{"n_layer": 18, "n_kv_head": 1, "head_dim": 64, "rope_base": 15900.0, "qk_norm": false, "bias": "none", "init_std_qkv": 0.0207, "lr": 0.00995, "beta1": 0.9, "schedule": "wsd", "batch_tokens": 65536, "seq_len": 1024}
MLP neurons of a small language model. Each row is named by its layer, matrix (down: output weights) and neuron, and shows model dimensions 256-383. Each number is 128 + 32 x the weight over its row's rms, rounded and kept within 0 to 255. Numbers have three digits each.
A block is one neuron, or neurons of one layer that tend to fire together. Before each block is what it responds to, as a language model described it from the Wikipedia text at the highest values.

Commas, sometimes an opening parenthesis, placed right after a full main clause to start a trailing clause or appositive, e.g. ", which", ", and", ", who".
L9.down86:147153125093140185118126113121111176059136138152180136189181169096128160089105129140131137129139120141134115126115139102099152137125106122111103125169099105128110151147145139123146127111097162159100097149128163222097118101142104122114126129161084103163156122146145146142084053129144077139103190114095107132106188164114149117109121152118115161064140161101172120112177127123142156177167
L9.down98:078131105214104092146072148101114163150118134109130078208119088124187118107092120165125122053131191129171115188106145091096126117114149160130117207132130146128093148155103190094123133144144065113085065211146101182161164092107140159110169121076066109103146115149126126169129165126103127147125130133110100188175170132102184115069160105141122079088105100093124152105135114118058153161183
L9.down149:118170112150141159132115146132177117135145103150108088165126123103134137099109099157099162127169101068114124086108126153103117151105126115125164146184220147096091119114191137161142082147116083101189166131062126075147158186079104168115095122102093145132181170064064111126142119120192068111105170160146144140135159101158102137109222186098126152109148118091170153153144112136117117169117
L9.down299:147142073103175128108107139150123133096152113104147168095092182174069073124163101146080156107110152181162134161077160047075084189133151118089116169139119153164121188174133145089111102135165142161127034209151163154143131172155075131136103162157117151119201105125086114150113175117152128154102111125124179144137086137112144148142088130082097099179113176164137098166093140111137153108149
L9.down594:188202144152169137106123127077105066092109115112128053144103136044138147131179144103140162182081122106161126104117093133141144183081088090110143138196152143128103061146136128125104136137135078096092104153181079090147133135148146079153171149128136114148109116175097122151097083140111133166125108150097081168137136079124171152127111127158133066141112136163163130128115116105202163130145
L9.down609:142078093173044128202108152175140173133100185119166196163113100128106135158145155164166111131148159117139120160094147145146181091115198133123142119165108105125101163145129174135133178116175117086093129111180115110185082166125084103110128091047108124142160131065091099159190165145143117100154090200061208190108096130107112113079112093131134089103109163149118109153131148109099138133164
L9.down776:161164150110090145131067107169170137139114054109119163189122169122134128146059138142134118075113094109078100077163135118176133101182172077156081133233132128135084089129154176135188159207152144130111136153120136088174085159135114141127112121129104097112145152164124121161108133151138136105111094089067116173119123125126155074118112153137081205105138058105126088169112161072089111145140
L9.down1486:104084142099153115095102170115127168163124113062131158129130086120044051123078117125139134130140065065188166162147131146153154116072151099086132128160111120117062061093138160148165115123129140157121140145074154156180041148084129101156107095118084079167109130136148113102123158145085100118069105207194082216163066135154101140133105144147097138135122129135167169132170146148140107099111

Closing == or === marks ending Wikipedia section headings (== Career ==, ==See also==), plus blank-line breaks right after a paragraph's final period.
L3.down1021:176136185124144106158126084189164196102156161141153125119122174063146089103098154108128206066098162092124092162129126151150108174163173117132194065148093148096158119198149154127092126169114135079095168170144119143083098109100174148149131136233126119092194108115140154124088103121105104213087115149188097123135077142143120138069131123103150130131161087131095165081120104123129132079099
L3.down1231:147124141130192071116169110135117133100111086109141089122167076185164149198099126117093132078033134198160129135196124145112112146086056071083079129161146135130131080122071142132135128156154147138116133087092145081177183063126150146142183116120074170148163142093171189080132120163149134143149113115116123131111066140100090130133124108141135128081134138175113159152138133169160137120172
L3.down1299:131157141199091103062125155135139160165131108162122188145154184079109103131116111121136166068060150073125154112154122169102072128150099109116126074153082108126119174107118163136148086162090162135090150127129162176116169111142134123136181142168078130159136105144142183077150201109087144141150163142132140158143132110153095090102156158116107119084130119079174148096094126129168169094147
L3.down1319:090170119129092090117138116111134160106130100145088142119165140127149139190132157089107181078157134101166202149168148170108077117157113093167169163160122113118149166115102149173133079161134088171127112150152136099158147119111117114102121120100087069079127090126186100160169225070159118115126151166130124167131085125094051129125168116201120086122146175117126165151125121117172125065098

Line breaks right after Wikipedia section headings (==Death==, ==Early life==) or image captions, and sentence-ending ". " before a new sentence.
L11.down48:192125117153162143166171173157103116139176109141164094127139099067096135170105132142129149152134113101082101173165097073146133121113132148139157074083143103116132114170092218141116146062148149154118152137106157091182095119099123100095127185176095102099172166141069124156129101115115091140100157148156241103106174122106116175142093129158206096136121116107109154128145110131115109156096
L11.down860:111206161157120138113102128126138150150170103143193148172123103155121141091181117129108121112074158158124111129084136202133122116158116069110107139160177108136113106134118127174071154105138107168163162069041167140198112087120143150143145111096201149128174107152119092118076116115153200142140149087098141109130111092122137117082153105151179119095144144131132163131129137111097128123083

Short word-piece "re" split off as the first piece of a longer word, such as re-released, revealed, reinforced; sometimes mid-word (agreements, Genre) or other one-letter pieces (dr-u-g, N-i-elsen).
L3.down561:140163104056121109149133174143170185145157134179089102085182145147124168117155138156100139146109127090126135180092112164147132110109102098166074134113118133130140190102155178170163146112134128147144113100090142108093066147138154130120179159132113142135105118131109136127121133109114119129187127136139139063099132140104119148157160141099122136096130133134159109119151118158195105094135
L3.down974:147129106110040180122201191136126159104119108143153147192078123144207100129158043135119086170063163138132092176192175156132100061114172134147078084123087149116118121130164161143113125118163114131086114149133158090149101119064146147150143149113125118184092175133193130161137163058125137096141123179128176094155117161127160132090093132190120135143121123078114093124127132139191113163087
L3.down978:144141162060142071167075184153160194075090147209173129128124148144132090179128150097132117100129138128161192143154130171136153142148083116118102179158131091137146093091143144137162128160118105091153143157177138091086118156090134084112123186132112146108176105115128146056136160138142160110192164107120108078059108091110108154156174077077144168104132075124102121096084187123127103052121
L3.down1229:160119122151145196137099134139118135106131077138119130137159136175069161134115109122107112097154134117122190152155105105147098140110167135144168119165152162069077104107125169138160146140175126130128115114141133090152136130105059104172126117186156144129168137135121133117127163128125155140149170147172132194164158142116122102196119107132139092071104139180083089189092132129220067121125

Opening fragments of split words, mostly Latinate prefixes like re-, co-, sub-, non- (residents, resigned, subdues), plus pieces inside foreign surnames (Tonchev, Slowik).
L11.down986:138092142111094128199064103142158124100176120053093119110096150099200162122096165123078164067132115153192110104179104240121111106129156114162154145085133157102116133137108171134094127073125131125123126157133113082157088176200140130167125129166134170179149149098117128070126123083159134133134104106191101096105154172118149097107127124127134097117176093154128147089122177133201153092151
L11.down1497:132090141194102191155099126136131104147085143125166155102169126107088145158109205113163182125124145138101130116167109105071120150057133068134109147134187140115082164199158107175085198080171152133128091125130107159190162129108103136114129080062127136165138100186122106172136129152104142147143155126102139119116140104107160077172135137117167190083130105096104129180142131109161089107120

Opening piece "re" of a longer split word, usually a verb or noun, as in re|vealed, re|sides, re|ference, re|ached; weaker on other fragments like reg|ion or all|ows.
L9.down107:166152115103154122058091087170097144071130174195155064119089157140116154152090159134137122191103051135111186155053107112100110120105070118131103134125157084100150123119108152132092162108151162121067042142078192103192095122156052180138140094175190161153165111121149152066119115122158121116129123108186111154074128155170105141170124209069117158081125163088129076117173158106145118117100
L9.down124:122134113078109150168067101138119125089104130123093119132113117123128190202124090098147112157134114140118125158149081184082116128066165185151053137137147142101088143147080143165107128133153139137150142100095102104207178091182164123130140141138151066179143119153127149123134138133136165182143178131122112154055166151142133119133176151124168168127104135119147125150109168098128122059121
L9.down562:168182143178137133166040139117163121080125127149136153143089152064122102102156118147172111152111094106085124132183138105166120139068113104144143131116107103082079172155222067142200133136120116124124103160089146087160137124118139120136125152107142129160151161105181115176132160089098183090127173152160198111082168167105111137143130116126117119143109091171087159124146176136154175134141
L9.down653:146134160123100110153090165169147114090133141123112142126145118143133109126105185089114111180142156136114122073140108107167094101107108165095154093132130046139163099145137132138165099167134123124124088144185164130072140171095100174106177139088152174181099140167130168067135139157123172132057189138102100137055111112164151139167144120110113184161099111162146122145151097115117120127174
L9.down670:109118118134151103131075168122187066136076134174140166134129107141149142090118156144104146094176082058133144131151108138129129185089135157187127150104118173161215150124149127136117108144163121134160168133137071093167104178126098124113147201092114147170172107181141133155057143121131136186123117123209183118152161183177135119104117091118147113069121113125099113160153162077154138126159
L9.down723:154166151147145125086146128175111173029127086082166069097153098128100143105112079150113107194108106106140115210081069126151134089109135173157102119175206078118184145113142094097097185132172193087083119109096189141159095111147104102167120072134167155159118110072145134089107084088118162097145088135123107134106116108141118078123118127118147185119061110107059105070175113082150118117153
L9.down1197:112152128133138107149163182143132127157113072131097099111187125111095066120167156112182170108096135117136068148166100127135073125136126105185130110045156133152111178136154133107154097109146128111133054158156081123175094150159165153115118148094090094136164149095090104194095106103139148098067118106082121110169136146128099109125121113178113150198132177127142152091111142079116140094105
L9.down1312:125096177153129047080129139126134104116128159095151162143136092130123154173101123137141157085099131151071073136135106141056107146112157170100123146152096125118172132168086112150109127107105116142150128180075141101153132096153124150084083170097161082099145101109124167125061144060100100127122137129165148127163078131134107160129112120167158130159095084116095119111158154133111129149136

Fires on tokens ending a unit of text: closing == of section headings, sentence-final ". ", and line breaks after table rows, list items, or paragraphs.
L9.down414:111159153108088061114138136104126116108126134172179174167122138110161113098112098129085174066089149121150120107138115170086116147081102126088116121152158080118141110137132140187106157141116144134123151135098097135173117171190113105090144112114149186070117141115135134162125169071107106073131160129084103120084119064112135149113113150153117096178156117155107134185094160168126143171096
L9.down588:150172128082150139149150138145189138112123126108131111070125126113148130159160144047075108099072120144104140156147088161177129158134126110113133064129125067181152174136193127174142116111142184122112144190144098108202158107172118143138132089099158148163168094119105128106159101146135187130110114189140127159135151098136162140130161112166178120096118100078109150115101110135086113063160
L9.down820:123104129092146177058119118133107074105156029150157112155085179092169097128120130117085129110098148061096095072099136133137130102161077136117127109095090117109104127164111115204117131123156127111129132179112113092106197130068175099116178134094103156116123167152121133145129174164073170127095145169082204121124106093176112209131106126189118160144125115151148120106112088100118111113150
L9.down941:167126177122127119133160121147117117146081140144152153122149168137092134158081141101084137030044118153104151190059206158173123136133143102147146101080057149169129129141111130088143146027066135169096129091098161076083123093134150178102183116206088136111140090109144122159185207155101101171116080138087130153164165135154134163135106121077179100168084163105124182170107153158149104094135
L9.down1031:132174148151089127137154165135193197149114143119140067069083139094096062167197115164127106068079153115115106089148162113108066125136090116162138105092158176108076085119122148154199091081138125144085094154123172127158096117154165122104056145110062146144133115172179156122113137116111161099144132127132140141180158149119095176137119111116169107195104115133105136158136165145117162120127
L9.down1155:094115141167045098128145160130090164092135121150150153161094117127160115132117137136113127020134178080073097152156126171124107119157143115106063133077131113096146138191096110135153081126155156141147140071200103092092137180151161123117163098096155098153146118124083103147119130135137096153116110142163111122219095125128134154094148153114092095190150122104152181191110093112173150157110
L9.down1235:142225174137049141120135109097154100116109113128156117161142174070144165138100137134064120117144049117063107129087094129109128132141119146080123065122068045089167132160122166168173107092147117108121148191176095148119150100127117168123118189118159106147110126140128157122106132124148170177135125180152095086183182153087159195032154175066135173201154132139091113133107106070131097134095
L9.down1337:128162162107124161115133163135162126160109171164121108099109155106129136152147129149148117115072159088095125103117118174117125106152103082166097145157145063101070134106156128155101116130105174161113083158178098141142125112132143097123102083096118158143137110074120120180128143126103164138083166159158118112094129123145130156152099170112120165147105153071114139092118062138169111109161

Mainly the apostrophe right after a noun, before possessive s, as in World's, satellite's, Betty's; also contraction it's, occasionally closing quotes.
L3.down3:153169101144085120146135107105106067171139157208144103182122092175127106136120121147086128094083150120112087124142166145168122083082094144079090174076144119080004047131147130123163130164137179087122137118125126162095127151166152077124104146138117107188148081069116204180103111146107139094156115175098146169105131124068155148086145079113132189180099060141109117129190180149092145123174
L3.down741:135139107143161174107086134117166161190141105141161147185131091175116102163066143092106143150136106088145166126149109168088114108039147113069152123098163132088139133130088112154102122148106163095112104132099109109100137100136111115101157127130153073096135158096132163165085150140092109069156168148136175130105125122108119109153065171113122162139157136115126130129178154116069061149121
L3.down822:073126095086175119157174160163138162108111113079097069108095082138140131117115123166133123070126107123119102135048135122142122120136124057134195107157153110081138136110090104129165100126125120126149142109159156070133082135092105093127083131111110114192175116188112146089170113089168125150149135176201076153075142148109147132137158158104154106189078056176158135108127104136189137127168
L3.down1004:131101112147162113117139103145102119099091108093160075130114191180142053083098108149102117149185115114084167121149105107112122163089176136136151081150144144097090124167149155088135132091099146122101122181094122077136200201146153120168098118122109125178126167073118093191118150164163140132137104118133126082152098144074176089135087091082105133083080073115149105094102166083164097135178